config.yaml
n_layer: 8
positions: "rope"
rope_fraction: 1.0
qk_norm: true
init: "uniform"
weight_decay: 0.0
lr_head: 0.00732
schedule: "wsd"
decay_shape: "linear"
doc_mask: true
MLP neurons of a small language model. Each row is named by its layer, matrix (gate and up: input weights) and neuron, and shows model dimensions 256-383. Each number is 128 + 24 x the weight over its row's rms, rounded and kept within 0 to 255. Numbers have three digits each. A neuron's up and down rows have the sign that makes its largest values positive.
A block is one neuron, or neurons of one layer that tend to fire together. After each block is what it responds to, as a language model described it from the Wikipedia text at the highest values.

L5.gate78:069134124130116092138143144107122121110129149123112125117110125141114147142099136141162121145156090118098144138131160138144099129126165123121168150155136091126104175112096149132154095145110123102120093110150105050109149147119108124153122149150098148088095169131136096134176083146141151123121134131118102146096110133102108126132111106150144124121128098144147109144133125099108141108130
L5.up78:125119093130107130107109125106099152139138093136128164124137119126148145138125122152151119122103140110161092175137110108092148108191119111149109138109108092148091104119142086138121137106183121087116121097142172137123116109169091089106140137182145158108135163143116137167161101161148111143151130099165115135171106157091188134135129115143100122113148125116104136137112142171158123137133
L5.gate566:114076084125137134117157132105144092153087134141118121107148136105066136110099085136118115110148074136134110125135190143128103108116129119112095092085108118174097129189124132035158132111162129146119172160079126139119111144131144111158128159101137078176134106127121149157113108101103107153116123140150109144104109147123155167097115140108151141144113120086125177129158096155107130117118
L5.up566:125144127149107149105086139165099150094122090076129133152127117166148184076163155135167133190122164126133087146108153138120108142146144119136141120169127127093136150125121095144098136172134170146129098099149146159152131108100093146121116146104124135110130140129096108137168131143132149116112135067099104156123147134097138070131131169121130102133154109168100127126126113113135161128107
L5.gate666:088146117155092126133149123106106112120122137142093109134157137129153125139120136150161118097131118048114101135129160147108116166146151101143142079120162088163113105135144134127158094116095141129108129160121170127170109142160124121173142152131107146128136102146130156114113141108175152113158140157158117126133148106140112153119106147126101126132086088139114125084112121114121096136170
L5.up666:123128085134142091139144127100157148119115122127156164131133143103112144093109132083130125140145154058116186071213133140153144125153098114126151140107187111169162117115135098094167159138138131058131141147158125115127127156175126132098100065116160136106113123107144145103127157131091142123120160160130164097124124096137155153127132134109149138099118150153096083087098118127148069137125
L5.gate830:143174098133124118108119144132057133111183149091162118141166149093117083114154121139121101128095121097089138127141120113150158172112161150138162154111145129166137111110105149127137139124118112103120139138172106132123107127157164122142103138120126127154146147151144139118152135119150140125122085103093131161112086111069135145114071122127125125103113163146085122204165141147120134169097
L5.up830:127151072124135154140135177120101126138086132121119110107114141121112103098142121112160167170115106140130141124117156155136115116169109113135172121120108164068120117141111144139198148128150108131116158154111154154106068112118140104152120152113134136155148151118152105105128148140125084116134107159152152085194130114157130125124122173130126169119118120119118152125128095106115074143122
L5.gate995:104131182155144145116180150117146155100141111143135129126137130156106142141078114153152122117156179083137118103139139084148132134176114188111129134126127156137151105140158130147104100166118155155117155164156161182105137159127128114140105140105101114115169123116141114132141150148123147101092098121090138133119143129137129135082113149130143114135189103155159122135096155136146127144112
L5.up995:128172084091091147135149131133118155100122105128115162157115154132060120133123093115125138140104124124116132114133132093138107101128139167155143096094170144149117100144144208129158150126130151129117127148125179143147079148111107125119145074084107102117089140137138125100144128121153159146131103146159120099154148134108121089104126145099114125118168155119110103155124132097089097147158
L5.gate1111:135158170129111147154150100120088116141142134128092136116142117117153119067101139151128113087128123117081165182126124136122111139132150181152097134148123107131133106143168116157125116124137159097093115116061135166120146152122132170106134084134105136072117078122138102173130111124136086123095159122099172139145157108093095116111075172174136158141163098093168122185130097134162112128092
L5.up1111:116155144113122118140135099139125105138105146138076094125134135160139135113138100147130104083125138084105148170131115112132147123181131174151155120146127109155164129147103127124076155097122136135097167147129119164131129119159084149107137171109125140158081170120131135136144107139099100116117122112117077136122142132128129146168138112156157127141165130117180099163146102121176144129137
L5.gate1357:106156109101149142122120148110069122147111104136130152146104127098122120155137102126179123133145124101118107113129124125139164106112179146116098126155147151162171100088151120129152128138087179127104119113126165120105136182136099137149125117111191160133146106138110150114112062111113103128080144137134046155110134161136114130096107105071110130114129141155110141118100118109137111119162
L5.up1357:121153085099140133159135108116107123102107134134110123118117099134153116121125144168132164150163143142196080148123144162140126160117156147113159139154171098106110139140121124158100135103116156123108070164153105106087084169115109153125069156104141122114139166122173127133133144119107095140122130151131117151087078131136123093089124097138110125128146108150099128130086133125122126137158
L5.gate1520:120155126141146135098144133141138139109083091150101157158120117071158112137149112111127125126126148102167125164090081106139103136093112123117154108130099128124145129132173129130115107159140133111123130125108144109132113162133195104126139110145187144119107102115104116099137122128079083151134118091110088126134154128172103113114093137106145174111123142154108130154120148156135125139126
L5.up1520:143141139135148162135131148131135121096104122116111153144090122097134147148226126151135156123117111120160113146073105127121105178097121116139127036116108092142113117155126123119120119165087119134123125109095134154093133114142153134096170084116137148139163106113174126085148094136079122151115127127112136137159146131144117118121095155107151164090110097115142140161112146141143133134120
Description: Mainly the invisible formatting character after a degrees-minutes-seconds coordinate (e.g. 34°39′19″N 078°35′21″W) just before the slash and decimal form; weaker on table-separator rows (|---|---|) and on the word History in section headings.

L2.gate50:102130177187121120115147133108092115128107164104088145134120151112110112135138165094151115122162092136089087118109096136096120130141129141091131148116117124140163159089143165118115135114111151145109162132180120082112133107121141122145162085102153148156096117127122147145106111138170127112102121123129100141107152133133141102122128128141142190115113150180132135161135147135141103135101
L2.up50:133112097155111142118115116118128141117114120123142137134134119116120099149105123129154136120143123150112084114136096151138146160101119139111115128147150126133146127143099170109107157154090130123119177153124145127109126151137089137124141087158099112131138109151163150170095148122135136100117035111116134121146155149166107120125148146195109074134109141158128143162134081133153149154157
Description: First word-piece of a capitalized proper name, usually a person or place, beginning a new name after commas, pipes or prepositions, e.g. Jac(ques), Brad(ley), Mar(ienborg).

L4.gate311:139127124148121106142096145090123104123173132139108147157142125151150125176120106093114118091132090147153157143134148083159139095125104119134102138125142129125153151134140114098184177099118108156095148145119081154123116155143128091104161118113120136162091102126134156132135135128163099125157118090124140086155109144137123168135097155133130150121138103093123152119157132121132145126138
L4.up311:130096127122159101104183165137110159124189122110090049152106159117168152117119098135149170097091090112141133152150142116131138106187131105121118103141134106113153147199128131173142092117134102079115124154173127087124111190111088096135124174081135135168117143107148139166112168152110119131115112086115119109150109123125148137144100178163111130153149152150124150181137162176098127138150
L4.gate662:155135121156097148131164146110128140092124099167137122084067118146110102109099081157117109118139124125153129158182125140092154123111084145144131136133112152127081104107104100113132133116128101100090133092117122158119155156132130098149061132153111148129091151104124158071160087126057077164104157155097121173136132138109104132152091171129126109164173145146084153115150139156077110098167
L4.up662:100156167124106105080102160146155144127125137118114132207153138135106122130109140163142111081113171146117120143096111159111107124164101173104122121083138135127138158130193131107109119130118109132127091147178129085124188168141148133138113138135136156123135141173102122120107143146133162133132114134111093102131115117127122121099123141096161141096125118114145118099097126112104128131123
L4.gate699:141129166145116110136102110126151119126104106110153093066144126149176124161124147146097114132120100105130141108129134138159124096158165148100078073121096128131080118101145116104122165120136103089143114160151147111127121120113138141156115139148115114115160134137095092101139114119134080134120185128148098087095125125117112136130146132088114139132144135107106117092138160190143072114122
L4.up699:115074121140182135129128153137170148185134138083130110097139161090147094105139133155112121117130134113145137155077118149180153120091133106101178130084112137110130097119167130129120129146156082133109099136140151111155116161129194137136145144125160139121157125096093132075119123123148119150111132147138122150128153168069104114134122133106103168136121137132114129125125133178126109127157
L4.gate940:138094125117161145150114118115137102148113139139160154096099118118096105169121142095131123134115104106143136111136122135108115119132132134123127136153073086123168122104103137100100119121128120128115091123136156128097105131105121131126086151105148085134084131145160132086101128130119158103141154155150060146149147142161146154121119179120110184148096129177111137134124140136111095149069
L4.up940:139149150218148089130142115114116165159163153119129135126100143140123160124111183139127112136126113125136135151136138119149087124110133107104141183090136103144104167086144128075101180142171127132135114109160129127158137131148115106152127137130128171120124175152165090098151190120127094101105141117135130138134151133088116118131120183095131142107096152132131138136099112112107143129121
L4.gate1005:132095126146135120080145139136139134139134131129122087134125148151171097125163137157110126140135106149127118094151151095117139079170175151125163126116114100158151101124132107117153149073133093166101139109107111124078131151135181130156147144140093137156128116111137123145129123127132096135132109157115104120139141173115107097101111158096112145126166151119129136105135124139145130149140
L4.up1005:117125166120127123115115142126120142112135161121119146113140157116144167168124109122143133121134107155106139146148108118166126139148136121112096100131128105110156123202119150104152110134160123109113206098146111088106102119102130121169098123191127142136172131107126156135139075103159097127134112175153115125122167134122133105124106191084107099145163163133127122077096094161106113108148
L4.gate1113:162119156087141121108136128085122107104100141123122116129100101169115103144126140118116119124148133158140129114142144169133155115147122142113108104087087085130118138119170118086098115129162147135111157127112144111157135173145151129129082118150165161116121127115117132153123102154150090119122128178104152122117111123150133112065094116116148153159160115106124140137091155091147131088151
L4.up1113:109088147116137101121147106136118089127141127124107162142098128118173145126148143137154102155151094140115109102136081126132102125128120126156135132126136146113116155117148128133175118123128154106137089140151149155126140096136150105104107096130137122134096093153128135067141094134123070122139153131129137103119098140145150138143118150080145130070127103106140133133113136137188083156096
L4.gate1194:153088157101154119116116120157131135121138083113126137123095135145147124127098107141143154143158113118130092091130128074135139091159140151097140133145131088183115169107107166152126084092094154125114143110110116116133147139176134142111131177124119092143148116119114146158156127141106141143120123074121103129096184133149121151126121088141128159145078109113129105136128105158149150148089
L4.up1194:146144126167125160123096112119191121120121125175152124093119137166114118162113101087123141139110111174123161097117167126095154142147071096131119125150098154139152128097114147124136152120066193123108122129167133182138133148162124118138143135119122101106099146158131165153104144170128121181135155095120090108120181106133120111104133163104148156179100148108106127151111085131134118119142
L4.gate1426:088135158109123137116134162105134135160119163123094084098139142137077081106120136113120105114160091189131161133097088114143132094132114099079105088143083089120149064104100145119114134102122117122113147121140135114121129131145184062156092135132104143213061118095121102127114098131137124140163139174120126145120146136110119132172106167126093149112133147126093145149120112149107130116105
L4.up1426:161100139076144130076135136123145085129114121140115132143071114113126159153092128200142145126152134120118130098092135125139120108200101140140162107081102143123109135145178123153097132105124136131125096131133147129115120148128151134138128133112134096127133125115118152128113161141143117118120119152125160102150112140097149131119120161121147109138142098104142155107131104168200102131162
Description: Four-digit year tokens, or their last digits, in narrative dates like "In 1928", "in November 1969", and in table year cells.

L4.gate232:134135111170066150135134108169123125098154125141117147105082107164112145121114108077153160104110075137121165147125155127099142098138122162091112158150157148115093114082112140131155100134151173069125158137155145124142112154167142150125121118142101137080105132090135103112106103122107135095134127155108112126103118117136130146135119139097171100133113127112129150127101132135104094135119
L4.up232:173132109146130159158114114139096115121147109152120120102141129118139108153144075111117121135147142084142107145106177148084100120110109099159090172128118136117090097109099138089208110062080148132106148102189142114115154115124153133127135128101084157132125150130130126107127099121125113109129133122117129121116066122121151134137132099137161106138153112133177128124151116158096082070154
L4.gate468:135154122158110122100162139147093094176121119147140141114142132124110135132145066139142114130124138148128147116126115154105097140090155136177117154097156155120163158120150078102111169144123116099112107094131142100087105131180148082138079120162122129128105114120073143134177146127114122141128148126126110122174125091158132115139090129137147165116135147128105118149153082127100140145113
L4.up468:140081115115120130138144160128101177161117130129123120101137140125111121126124066125133134183102131158119156124131101130126120164143118114114090135130124143128135126150096079087139134123121116132124150121127080127116148167147115110140072139141135132127088169122139117119133132155130146160136122074140119109153144105137111112105128159090133126134130145124110120107102132150104125124122
L4.gate735:131110192118109167072082142137122126131099123123139128166127156098131103131080159131098175152128077131110129129146148158170102138133191108141112151159110141147157116134155135169150154105136133118117155156142116115122113126167141129121133127139131116086101125121114125119115151112114106083118146097107106151134139093146108112113088118118137122128121110137121084125128104060111143129107
L4.up735:108127174145093140089122140102112119163125141119115160149156150135139160120115162100063156112161114094112094165127136155138161150168147088140105133168134106102098125127139134146134115114116100107096131153123134163142117160137164128104146113158155169110102160137113139117158151082164141121148155106183145112112131137153103121153127148112130146137095160125143094112114121118123085154107
L4.gate764:164162142075100126140099159162133100111138088137133146100118134113089114120147121126136149145143141115107138158115149144126107109153084125105114157077139098133096157084135171105150155116147084119109153121150083136113182136104145171138126134142125134155111139142110093090136135145117125153109156138113124088123125087146122136135088153125156142159140106148115095156143114149108181094128
L4.up764:125177097137088154118167169140091123131142113162086108127090171071088171103195099128138142135090125162098136170144141150135135108135157146142096142154106136122135111175087130151107123142171092137140156112129128107150120071119132119141147135144159112116117102121124164117150117135168135121152156132136130177118094122144121137096109137118118142134105122112109127177108147095115107125168
L4.gate833:161116149146100142167160101144134079152111123122129132109178132111102153106139143145161138161128093101113122109120080117161081132114141165136164127155124111172107147105126144100133155101151143117081123149145092106161136164115128132120117120138140110110094125094120128132155139122132136124127162137121156164128120134088087139119120095161120129145130132146135134099137121114130138170172
L4.up833:179136114121090107154188116138163074137154145131149124131069106125142139125109091095143148152122095078097128131138124170161178140160148116133089143119106113130195120158153098075122117103109079145103134098144153122159153144113144131100133135143129147119124100152090118105151143100134166145075154113106154115120129107127172133136124140134134152122153152123157163120145122140106104149134
L4.gate937:129162116134117144173180128161136149120124114108130134091137123083129123113130131084141142131127142138135130144121090153091113128111146138155154103156145113130108121099109112117140131122138125118098200087112131130097143104137182123116150106179100137133115133097148132133130043141083122141111110093115089149146135073137107118135082139132117133130138122149067096118157128100150116107128
L4.up937:125160115125113158153167147168137133150119099107150136105130142095122133103114138070112151124114185152142152133115116153109107158139136153124166108147146126135112117117104146122174141157103136147095162135120143130116150088107163140118159108146110162141138147101134125108120104140102113144116156131103111140135113069141116126163099122187126137112141107110113123155163135097114128152105
L4.gate1237:097121127140122111100115156108114197112141142118096130088130121103131122130124104147128115124125138125097135159123133137087097117177144115123119114124129137123132143123134133136086137103084130095080109124094172140161123105177117120160122130145111115122118091102131152136136136139138118104090111136125088114150105131099112117089089118155128114098094110123128130152128163128169119160121
L4.up1237:122163167148157144132139109120118109090129103106127129123153121101117129097131168151189174100145105100139113125156083114147113141170096164125094124149152149069163100069137174134112127137149097112125183128133088099130117138165096094098112124148122132114137145196149128151118123130124109129122085124102099091138125151145139179125143106134153122125125123119053114187121122102116165136151
L4.gate1440:159120123137095118137128102135121161140136144145129121182153118128119111141129157166149142134104123154108144126119135094108089153124160134117097145102114126131128108126118124154118119156192149157105124152126095141156116122130108131144133179115113126083113144118119128158131141198151085110078106104133142118147092109123147120151114116128167185167094123137098155121149128143112098071169
L4.up1440:116132117106132108110115162139125140121142098156112136141141163156166090169172116164157123163112160112136154102177152097136129114156096149133157130139113147108085109118122100118166114135138104163153170109148161103088143122122122136116130132111143121080165137119137124162134116150124133094152138109147098115129124109124157113103128114115099176129156160112143105106120160170135077115095
Description: Mainly the invisible zero-width mark after the E/W/S of DMS coordinates before the decimal form; weaker on mid-word pieces like -oints, -pret-, -ac-.

L5.gate212:105087162145159177149113130132116112112126129166081156106095107100112108153087157112127092144165155157092189110158177111135101154145120140112147095126137090166121162124118098168111137099141110115074177154094139123153152114097138158146094114115127139116117096116091114137112141157157135104143134113105077148076118117142125093127107118141143124100076161128128182163154115120107093149130
L5.up212:112134154077115100112123183156074146138116133111106126135163122158118113155112137111102116147154140141111118110129141131128136135095171138139131122139123114155149153107138141152125131137131154114101115086090119098098126124096178078079141133131121148085112132143131138155098126108122179119082120142108100099085161130150140137121126107136099145132094119106092142150170155121124147176133
L5.gate298:132159143116120159136174115104125126155096131103103132133145132142106105162101092130120141111126102138093130082100131147142141119104178117144107144106142106161108122142109101088122144134126132111097115143139133110112129159103151117110109110162121109141094111114132135146163152129128136163164167139115135149139127104134103092111121148143124086139109146185106160156173140137130142166139
L5.up298:098157147140118127126113159126130123130131149139117111132157112096123104108160096114146135115163108133070094131114107152133098142113134124101166153139155154144160159154124120147147136132142080122123097130133123135152117109127147129139107144101119139116113132125156102158078140147143150112160110102108145150148147087118153104105125120158143123135160123116111149132089145109110134151110
L5.gate788:102149100117139098123101126140142127117161151126154131114140121117097108148162101125109140104154128157089090150113121103114110139083151142153068152117117133173147108107088123144117164111097147144120134097144110160136105115124115085136070121127089143159077067128146116118146101118149132175144148111131130141090109097135129111147118144171191139115149171143116132147107137119153094131076
L5.up788:137143103161089158102121161132113120143125126078129113063155152132090049132116129096102134144123091161120142138107091156147116143128179107165087136129084120176098101126090125123088135118146137102119111127153121116126128130130151135144151124133123115135177126123114114125147124154099087120143131119092121135126118081160146121161123101177164126089132174139130155083147143133066158146146
L5.gate921:130158148125125103114125143153119091142112097128109094104124073145108121102129114148176144131164110129131126118142096112094116130139154103115133078082158133144127111125109120175132136133138105146122145114121093112164077076153138142120137089133144066111070115162141136132118147112147126121134156150103183110115125129125117155165118123168145099121165120150105132172167123130165143145197
L5.up921:152126133175173111102146162125141144113176126133121141114112097155106102103180187130134136172110112098144142089134121102142092094104131088095171109142130118131105180105112094175131132149135095110113137138131153093125116122105080137147114125113143140154107094114147124140117102152120163133102119122080148143126134141133117112170112092120137130161097131180119125155167151105182150126167
L5.gate1024:101115114113137130162132117077112102113147131146100182123139135117111091156124136157144106142188124119110117050132115160139082106130095139113114170127167105142134073092129118131079145134166103134084141115113132100211122118127124132121127132092155105121091103187160088162129136130088117101109153109143141153160066122127117106133131122131124101121121148125132133163141121133151098113106
L5.up1024:113129133183095168185136132133172189143129147081133102095129169087127150097145079143141127155139140157127105131102148151118129134155165164138156132144143121138154119117108136147126128136101149144119096125109143101164171147116143155136136144163149151078123154110138131101122104135131146167153140104123123097135134151129103140097136145103110134126130160144144134137086095142130089131147
L5.gate1173:099163160133146153116124131108090154143164138158146143064142123144077127160136137153115136150163106130086171104125187148110137137117121087111098133132105137143072104115108144119095131156098158175109135165081126151116137127102103119120136080089106107155122121134128096081121138132141170129177136113164117127119135119154116137163104140142191115120097149140099122109137107135125150126123
L5.up1173:123117191150140161115122152148156115143103142187155129100153135123083158166161134150122091154146127140140113114141148114083081146145140143125076151134109096139066138135133140112096113147120184162087145131108134139083109136112091124121136147091126110148144108154158085116132167164134153120130121151149110209124099107100127101147131169143119117093147121134148129144139108125133150116121
L5.gate1422:118130163168143127141136135147138165140141124141133130151119121094103073128107111151137101148187082129129122045150111152114060115160066144127148142131172118143142107154137152092159119117158097122105113116083125117135121143128126134159127098087123105191095125100144111154097120146102145106117149163069155118118092127126114170152129152134121103107117043076116123153110126166159134155123
L5.up1422:147097127166145112112125164132110149160162129130118163144149091099123077096070110163117142141193094122103108057115112153148037098185078116133111168102124109146145131133119163089137116148121085109096154119106145101156099165156092111157128098125116101171117115110078121125136145151067132133126173150117158137140129111120134142114120115152130112105155125105094112140122114148145135138088
L5.gate1484:137088158144123135110140102149089092126157124167107099136139134111119127165139143138141151166152125100105117113135128130150113120177142132125166104138090125148159152117150136110116096095123119114098150125109097124166118146115158143122109077159131112129130113130142107183145067097137128107128178143099157147123104118118064163182117140135094111104170133174105130126134117098160133152107
L5.up1484:113127137171121114115147136151138179113158155123089128122098108114144113127177130099130135127128117162124179161120147137137147175118102132100148120138139151135118109137146170120092113173103150131129109199149120148167069105135124159130165172136129124111156144095107115122148116153140139106145121157115145171161127109114118166128140158100166133115063149135110130130140097130131173169161
Description: First-name tokens or their opening word pieces in lists and tables of people, as in Vlad(imir), Pet(r), Juan, after pipes, dashes or country codes; also invisible characters after coordinates.

L4.gate262:113135148162132117071110154106150139099115128125091112131132129176077101161123135086123123165126158165117141122142114127120114170081128111150119141111110148161130130094126173143148134140091156185056141145069158146139156156127099098107123142088118107105107146140117100133165110160129131093122128126123064164090136109141114145143123127134112146136109145163151101090113119149100163109118
L4.up262:101162114100105112094108086117134098129120112093123135124156102107103108131100106147134123140101093155136118089073119162137155146157105139183112164154118140125140105130096125089084103120141112128152113151159165096098112179127134099171139117142146103102173133148114120142151098154128122158121103176137087141123129075180119117152125104096126137115128119142147122095167128126117177110183
L4.gate432:165137146122125081144116112127130112145149114152152156127146108140071099142107094151115107136110143127149142124107128118082086110121115155126107110103138123160094087150084082141100160127105110150075162152134107119160140107116082127120092152104096112109083093102141092126161170114131113113146170146140108169117128139141112110171107129129130152100090123169120165119122112167177117121114
L4.up432:151113120123110153113113140107080159182135123147131156108121130126095099121130145158107109119127126087077151098108096122139112150140100051144082138143161148123108160110134112128166130154151117121157145097156138120102090115128117108147129132085159152148152119134150096137126159136142154109111115119099101093130113130151120107108129071102180103118133137092112121097148172129142193171132
L4.gate854:096145130159125132127156099130121103149176124107059117097141075104087148108117102166143140079123149122097123122119104102116134154172153132108081124089097147125098064111118132131155085118151103146113110163103175169099132128147100118145134117123087145177144119126146109129155145161146079177164106124106170091152141140053129121113118132124108121140139129118051145128154123156140123147121
L4.up854:116111102138158132133141095167083105120117123107127148093117137136106093117093120108124119108110110154097080057106167144090141115127166154132088125121126159167090100110139148135099126108154151121131088121113115141119099146132121141157126127141120136134107159141099135118089105130143137121116089083146146127157152105163145126100136106125155143123173117123126154118125126084120176151095
L4.gate955:158164110128107086121145106130124121113115113133121128105135121155088116121120116126110128161132125151117122091076097115123132108112132124102102080146121116157095114098107126109129150086141144131092082139142094164125129106106101170126088111110119139111160073079103106113099133092141124100127117113099152156097166136134080129142119141148124162075158135120116095109147123148081115122146
L4.up955:149154171105108122128130150120105118124117166148128090116154122090129104135122124095107147077085079116131124065125138128129091133153118102117129130114107190138133138108167129100137143103162104117109109125130112143165116129093123123168146156126144103172111122157133107133158129134085140146112163122108162167152148089136161112090118139123114140126075105097067134133143150117137116119101
L4.gate1008:096162133141156165145125086147100114089149121167160150135155133152154157121122091158171160120164105110123135086105147143136112128134122101101131132154162105156126122148112102146114135136139109167091087117130116171153082180110077159105135100128112134097101123132133068137117146163103100140103131092133138140132119123169130142182116128108133128111141109134136128102128090128146137119101
L4.up1008:116160142150110131113125113114103131124128142142169170134150104153140168141144071099130147111150129127134111075141157128133138142122096090098135140106154121157132132169121130104089158121132113145102108106127091161131101169124076103093111124113108113090112137148126088131141150177107131126091122131145108093136112087144148131171128121119127095103134087146152125121155125124105149127135
L4.gate1285:072135137116133121166110118089105133112108135111164143105119092154099128149168173166160137139119140108094131107074166132104149127103128113131110115124162093114128114145105140123134159146102123156079129113123129166074129160133126163160069139132119094144120167147137067137113119148125144141118132108112096143109126149163085153156101151110109156111116126174153100177119127156097143146103
L4.up1285:119116124193125135132079112143132108157115150114143133166097087128109096153116122093143122117123115143122086108132119152098108127143099134119174153112133133135196100106143129112111150135108170149102163165090122132107115123117128122146134128157138153117152111126090110111159114118163117125121153160115118091176133165140150158158131142131138122092157173118125137104160120147139102101150
L4.gate1327:103171149125178139146129100115136109133133142151113147092123143133111116160131114132129089124146082138141141112125170135154091037137114164124140152115090131201094095076134140096141115145117166105078096131097143123105120113118134128154104101157110152118131098130124136130118130120130110129087139133095125133100146140165093115157127146124160135144113128147103110137103085133123110189124
L4.up1327:104169118103130127128138075125110088130131145126121167103128121105107120141145134134137077164157067150128129090109168141142114081124086148117126162085115138188078092108107168084141133153089112126091112120118149136130110136102149099166120085151119143103150075143147127129121150111119102150109126128120149110113112129152119142131134125145154152146130139143135114138102090137114126164108
L4.gate1483:117117121090148123158154095093092145145155101134142136111148118074125096177128140104110108101153159124111111104127122125138148125113093143116109145136160116127133147070107147172120086129097154149120098135117143154118094100119093123158181126141097097124148109130142090139181122108124119152152133121115128160125127139140164151149116141137111123122091118157134124173132134161141121112107
L4.up1483:140139132092164118166152085110110136122135117136167139121130120120109110157130138104112112121144124129120094105097126136157153127162113139136111120116145101102124151065106118177133096147097138136131134149119147170136091123124084125170170131101091104126159109138120105149185124099124114177164120145147141160132127145135163133155130150127108135114098110149132121152122128131137109127109
Description: Common male given names opening a person's full name, often in tables and lists after a pipe, comma or dash, such as Paul, John, David.

L5.gate121:139093137131180134133109116126148154095056116153115129097130121107103115121101122054100103148112075139129123132118117136121113121159139156114117131185129110110085140121137132156129126145121103107143102107136159131131145134103157138145155093165129106099122129162152094154100158123137103119121138155118094152153143158153094103143113127128121148145152116154150137154113103127114119157139
L5.up121:134138090127134113132104161113123141133099141121088126191138088138110145082103140092112157118104085102135103130102104148087124082127137123106133130177131119138182174126155108132124135115131054133116118140152148133128160115142195092130140142156140116129094139138154121184122115121153099111121114106106141160167157139142155131118118118102154116123100135153199110153155079101143132092105
L5.gate321:138143124098130140106149101136139131111183131092110107158116101153133111114107111147131135146162064169132161113141126106104119119155120173159106121124127120180169083102093132141109131153094171102108112114126132139121154151156133083133106125102111115148093143115112182107152116096128111154110107091129139170118151100137147141075115149121141113122155124142144146143122104072127113131098
L5.up321:093133158139144134213168106138141147168125118155128097109141133151123171146123113134122119095128145123102122146084130103152106133087130102129129120100139121114124144082126155137147128149137150136136134125106187137101129091140169113119121150113125141109152181086135143163169124111102112109157095078120116116113106157104156124090141102133089124105091046112162124109110137144100167131129
L5.gate702:141142145092143108127130111103136157103143134133145148118130118130091113166128145099098147079124122141161156088129117126084146138142107081120192111185099096115103095143135158130182128082138128149123083112137102130095145096107123116147148126158129147178140129060161144132116101158079145121145159113098105116120132150133124112104119161143157145116162163089152149111169149136131151132127
L5.up702:165107082109158163160131111128121097141147127129118162165142133144092126122141173123142100135114142137174081122120130084129138140123144110126125110088097101103164117152124099122112130090080138114135126107129150121114134134101118119113178130106157140111144126117151139080109137159094129142134150112164120141174108123157160150114141147111148134104165137127142050142100096132137132114061
L5.gate869:172116154139141150085122098152147119153149110123110138091127167108120059126122121154146104127127091162132142114109109160150129114093097127115112118158090135131128107101123149116159106093114113119094106150151125113155120167098149185157102100119141131118073114108136111100094108139105125149126126161079076086141166097137117137090109159139072157119124120174064141157126108149138120172114
L5.up869:177132128101153160116124125117158092099144098181117132070105130144081128113098140133122129157137162174124149109146153123160123152130108103136195138134118092142111157116125128139139150124097131115122128138131152082125159163148099146106117110096134146125098119110112201125158126172131115144106140146135087126101149107113153112135136145119112166098113118167168135122125098135158126097157
L5.gate970:129118175138134126083089172105137057128113169135125150137118146102101164139125181156139123118106150169129119125131104118131149136132097124117157135098089115153105198135146158183105163154054168146099109129121117127122117131129141116128142103130159131146156116116117141147140155121167102120128169124080112102169161117113072120114127087134168105107154122137135123169114140119178101133118
L5.up970:098117141111169159193132138111120127153113146119112163143127101142120131131138133124108081211112143160152154108142121154139102163156140186104157143090108119132108130144142171118120129109096187141123093138115132125086136094129137131133127130091141091089162105121104156141130131138120129128109109123109160179091076089135122137094127104170160133140187109134146122202121111130117154114149
L5.gate1050:123112137141134149100111134136119081110165165164137124145103133149122128148145115183156151095147147112165080089124153114115094085143111140097172106158089133074151085106143138126129112116103126149117097134130096115157147151129109096122119112155121126135135124120127137118137103128091131104148159178151073140165094087124112113101120155148132114140082126154139121113140147191123103106154
L5.up1050:102124134132124111148129126132105167124156165146144138127129140157131133124147139190160100116132146115151069128113140066153081076117124134117142089126066107097142133099178153075075137101093132173142102172160112130175130153125096111126155107120134089132128134083113138144139157123102157105145141154106108111112128126112109138121124149135084099116155083121133128116133130151105129148152
L5.gate1144:120138182115122112126099140138130079135151137201113127123087121176150130160124115144119125128126138126130115143106111105114111143192092155133116150138125094102146136105160151161085112140102181159135102134115157156105126101141101115071116093108132141095108102147110142116111141131116124113110149098171098176164142107111148135105123163127159126146145124146164119121132136192144152116068
L5.up1144:120143131118151128109118137107143069092124105093114145108123122159091128116166139180135123125096126148131125162116146088157135220104108063100131153092136139132075111167147155126147135126070141115118121110119096119125144115128112159114139095139135111137110120134150121114107161116162151131131125110105151129130171110161142151134109101170167150085170171142095123132129133115129140149116
L5.gate1487:151154167165120137072113159085099149123045108166140130123146176142116113115119135119123143109101106126145077091144125124138161090188104139145132153079156127131111134116136148129128155134120104130110139149097136154121149117147118108116132160136150125161130103170100119134156109146130152126081134129117079167146078128174107105138112107125124179153166137138170117152095110094129126103128
L5.up1487:139096165149108152157152120145147088122105140107138131148127126128142129121117137100167137106122116174144119112137154146134130171091111125081109132107160115128124085124163108138164136128109139088127090148096116107141129121101137147136147141078116117111122099119137103144146182111133081124114112125127075128152136136154128121089124077108206139130160176117067137084112122149070086126176
Description: Four-digit year tokens, mostly after "the", "in" or a date, e.g. the 2022–23 season, in 2017, the 1970s; sometimes the first piece of a place or team name.

L2.gate310:065116177141113103139144151128138123126131121068138119117152074152095140134136163145129096126185141138081143096108140117146095104125123114167108111146123126086102116119158104125128198151144106126104116138121082132147125129124160137085088136141079141089112143139083119127134124118133122162125103070099106127099138138145110123149170111142127093177114107090160139101130094122138152160146
L2.up310:137153159114123085107104136120104111112132150143121107121162121137108126103142132093127118142149128082079151085169125092130120153121126187177045108106140125119129163122136144113160143117139146147094150118082119135126141139139145166129118121162090129144117160151130093100153122124161157131118141132133118155164091078106159081144109117128130119149148142138084098162124149097184092115097
Description: Invisible byte-order-mark characters after degree coordinates ending in W or E, just before the slash; weaker on scattered word-start fragments like co-, Qu, Rey.